config.yaml
n_layer: 10
d_model: 192
n_head: 6
n_kv_head: 6
head_dim: 32
d_mlp: 768
vocab_size: 2048
activation: "gelu"
norm: "layernorm"
norm_place: "pre"
norm_eps: 1e-05
positions: "alibi"
qk_norm: false
attn_scale: 0.177
bias: "all"
tie_embeddings: true
parallel_block: false
init: "normal"
init_std_qkv: 0.0206
init_std_o: 0.0206
init_std_up: 0.0206
init_std_down: 0.0206
optimizer: "adamw"
lr: 0.00159
beta1: 0.9
beta2: 0.99
weight_decay: 0.056
lr_head: 0.00622
grad_clip: 2.0
warmup_steps: 464
schedule: "wsd"
decay_fraction: 1.0
decay_shape: "linear"
final_lr_fraction: 0.02
batch_tokens: 16384
seq_len: 128
doc_mask: true
train_tokens: 171700000
steps: 10480
dataset: "wikipedia_en"
MLP neurons of a small language model. Each row is named by its layer, matrix (down: output weights) and neuron, and shows model dimensions 128-191. Each number is 128 + 32 x the weight over its row's rms, rounded and kept within 0 to 255.
A block is one neuron, or neurons of one layer that tend to fire together. After each block is what it responds to, as a language model described it from the Wikipedia text at the highest values.

L7.down30 [121 126 136 163   0 114 122 103 119  70 175 137 126 106 104 168 144 118 100 132  66 157 134 101 159 123 132 136 169 144  84 255 155 136 116 168 108 123 103 136 105 117 128 141  76 116 119 100  96  56 121  94 212 111 170 107 130 129 148 136 175 120  88 146]
L7.down50 [178 111 137  88  87 161 128 119 159 124  93 210 190 109 111 140 123 120 119 120 126 131 142 111 106 118 118 136 139  48 138 111  95 140 162 193 181 228  99 214 167  95 146 124  99 110  69 113 174 151  71 119 157 140 149 176 107 126 175 176 120 130 136 132]
L7.down176 [ 90 118 132 104 193 144 114 147 164 142 138  55 102 155 174 198 159 167 157  71 175 143  70 110  67 139 134 111 142  77 109 118 119 179 136 136 134 147  59 103 111  94 111 127 118 166 205  94 125 119 115 227  93 127 128 178 111  56 170 101 154 110 117 198]
L7.down281 [118 136 151 135   5 152 152 165 112 151  55 119  72 100 150 121 172 160 188 162 135 122 154 111 129  81 135 129 141 137 105 224  95 163 100 142 112 119  79 131  96 111 145 123 111 146 123 132 173 158 146 131 232 103 147 179 114 140  96 123 137 171 104 139]
L7.down453 [140 130 119 156  30 167 119 139  85 120 123 206 173  82 170  89  97  88  71 136 141 136 115 115 133 110 126 131  92 133 103 122 156  97  47 193 135 190 151 124 112 113 120 136 121 115 182 121 111  99 170 110 147  95 126 150 120 147 129  85 139 127 108  87]
L7.down533 [167 124 197 114  86  64  32 154  95 151 141  97 170 134  97 125  98 172 168  93  95 149 143 177 167  89 173 137 182  85 177 122 155  62 152 159  82 134 121 117 130 126 130 117 147 153 129  79  81 147 170 136  94 106  93 101 110 131  87 158 111 158  76 179]
L7.down566 [136 150  85 162  26 126 172 102 136  45 102 130  99 149 111 166 155 142 159  88 144 179 144 104 110 139 146  91 147 137 127 226 145 145 198 141 176 149  97 138 154  84 145 136 109 153 182 150  92  94 136 169 205 101 132  79 128  95  84 123 144 108 154 150]
L7.down655 [144  77 117 117  38 143 127 166  95 146 136 164 122 102 159 141 118 113  76 111  88 155 201 116 107 146 182 116 139  97  96 141 115 131 126 117 167  87 109 121  42  97 103  90 107 135 162 137 106  75  89 154 120  95  88 155 131 123  82 141 168 113 165 169]
Description: Verb stem/inflection pieces

L6.down76 [114 169 152 148 112 120 112 126  77 178 177  83 157  68 139 122 140 128 181 172 222 142 107 136 156 169 198 153 118 120 122 181 104 131 145  85 154 102 136 104 113 150 106 125  67 113  91 156 147 189 154 112 148 116 118 131 131 111  50 116 113 113 112 164]
L6.down125 [ 43  87 135 163  85 164 186 195 140 152 126 114  43 131  89 146 106 116  88 103 130 129  81  65 181 117 192 127  92 126 115 111 124 136 126 119 159 102 106 188 145 154 104 190 114 155  87 122 149 126  47 108 135  87 111 158 114 120 115 134 104 109 145 102]
L6.down207 [111  94 136 129 150 140 147 125 154 142 106 139 107  35 101 117 164 128  95 142 126 141 117 188 102 156 161 105 124  81  74 125 142 120  94 171 151 174 103 130  85 109  80 114 127  67 112 143 122 159  94  80 137 110 157 146 165 112 115  65  91 160 145 178]
L6.down641 [ 88 114 109 128 155 147 193  94 150 122  85  81  82 114 176 149 112 151 100  93 120 119  44  79 142 114 125  82 127 194  81 138 102 126 104  90 153 141  70 127 113 116 142 189 155 138  74 151 126 164  95 131 160  88 162 146 170 144 171 119 107 129 182 138]
Description: Finite verb stems after subjects

L6.down219 [ 81 126 158  73 126 128 109 129 190  93 143 127 172 147  66 129 135 111 136 159 102  96 112 101 136 112 140 105 161 178 161 137 128 192 146 110 102  97  98 154 100 100 141 150 132 176 134  89 128 128  91 129 109 161 154 121 100  82 137 170 166 144 117 157]
L6.down280 [118  49 146  83 195 131 124 209 124 145 142 204 200 148 131 202 124 130 107 176 164  98  74 150 106 140 117 111 140 139  69  80 114  96 143  98  76 153 108 173  95 149  81 103 125 101 138  71 109 205 109 131 111 160 167 123 156  82 133 130 138 200 151 105]
L6.down508 [121 104 180  67 131 187 149 136 115 116  94 134 127 156 113 126 134 112 125 128 141  87 118 132 138 146 139 135 107 106 104 106  93 160  86 129  94 185 138 125 123  94 129 134 202 123 141 118 119 130 129  64 106 143 160 146 104 132 154 115 166 123 164 159]
L6.down612 [115  70 131  74  61 117 185 123 199  53  85 117 160 160 134 102 150 126 124  98 142 148 105 147 174  87 126 172 113 117 123  49 187 158 150 178  77 141 143 119 141 115  94 137 118 145  91  83  81 173  98 139  55 122 132 163 133  92 133  93 112 157 154  71]
Description: Capital initial of names

L2.down8 [152 132 119 192 111 181 179 116  90 101 102 100 149 106 106 115 122 134 137 124 160 163 110 154 124 143 133 107  95 131 121 150  55 120 113  86 117 119 105 103 105 108 115 120 167 148 120 119  89 166  93 161 104 197 121 150 138 183  95 130  89 128 175 121]
L2.down442 [166 134 120 170 125 104 192  90 128 162 136 173 132 108 119 129 129  89 122  38 164 139 157  81 172 158 104  69 172 132 142 108  69 135  95 133 111 140 153  53 126 140 103  64 129 125  92 149 194 132  98 175 114 196 103 159  93 122 142 141 157 150 156 175]
Description: Clause main-verb completion

L7.down151 [113 104 147 157  78 105  93 125 162 123 121  90 142 149  79 109 151 184 174 184 144  73 162  74 147 104 113 117 144 102  78 135 152 109 121 115 132 128 132 163 138 110 147 130 111 146 138 135 121 144 144 142 166 135  79 166 135 140  99 147  85 155  82 160]
L7.down167 [140 132 159 162 132 124 141 135 114 148  92 126 124 178 158 108 180 108 136  33 156  98 119 114 179 111 224 126 144  99 143 119 135 122 146 143 110 136 129 169 117 113 177 162 128 195  61  92  84 155  84 119 129 161 140 112 132 150 114 111 149 139 123 173]
L7.down248 [162 129 163 137 119 182 199  81 146  98  89  97 116 179 131  88 127 119 148 163 146  61 135 167 144 102 165 118 178 113 149 143 176 151  75 157  58 112 161 122 110  89 118 113 109 100 109 151  94 162 114 108 135 135 148  84 129 115  84 146 152 154 121 150]
L7.down275 [162 147 105 179 133 116 174  87 125 110  81  99 148 195 123 170 148 120 146  96 134 121 158  79 157  83  74 106 120 164 117 131 119 155 156 176 152 147  95  72 159 106 137 196 121 168 134  97 134 141 104 125  82 105 114 126 151  91 201 115 134 153 229 102]
L7.down610 [ 90  99  98  90 255 150 131 100 136 102 150  97 139 103 121 136 111 108 131 126 145  89 123  66 120 132 171 164 138 105 140 188  81  81 120 128 110  97 148 121  78 119 136 172 136 136 154  77 145 166 154 167 151 119 102  90 180 139 118  95  97 112 145 142]
L7.down620 [145 113  79 117  84 139 118 139 143 128 123  94 145 121 107 129 133  93 158 125  78 132  81 138 126 126 114 141 136 143  96 219 103 150 167 122 188  96  91 137  92 171 184 159 120 104 144 146 146 160 153 140 172 158 112 152 161 197 144  93 129 104 123 141]
L7.down642 [115 151 111 143  79 129 164 140  98 158  99 118 148 161 121  61 127  71 112 121 170 125  90 177 163 128 198 131 109 139 151  67 105 149 148 129 122 143 148 122 143 147 135 119 115 126 174 147  82 103 167 112  82  97 125 150  61 121 136 122 167 114 121 167]
L7.down657 [118 120 162 121 183 183 130 144 150  94 109 142 129 143 132 115 191 110 175  39 140 132 125 173 158 157 162 108 119 175 109 129 145  73 179 130 144 123 109 139 146 129 143 113 100 141 122 142 122 134 168 194 148 128 203 105 155 102 100 110 161 106  69 113]
Description: Word-start fragments

L2.down350 [137  97 179 159 161  62 172 151 140 126 135 109 113  96 120 140 134 140 128 180 143 110 111 101 107 100 162  54 107 104 126 146 126 116 135  99  76 133 152 175 135 126 208 133 135 116 129 102 122 139 143 143 177 152 161 108 182 175 109 100 182 152 148 171]
L2.down472 [117 126 162 181 118 122 148  69 119 139  87 123 148 115  87 136 106 160 115 181  77 217 117 144 106 132 143 181 185 131 192 124 155  82 126 114 168 134 159 120  73 110  81 156 112 114 157 135 123 198 132 120  51  89  98 115 111 100  94 135  78 191 153 191]
Description: Single-letter word fragments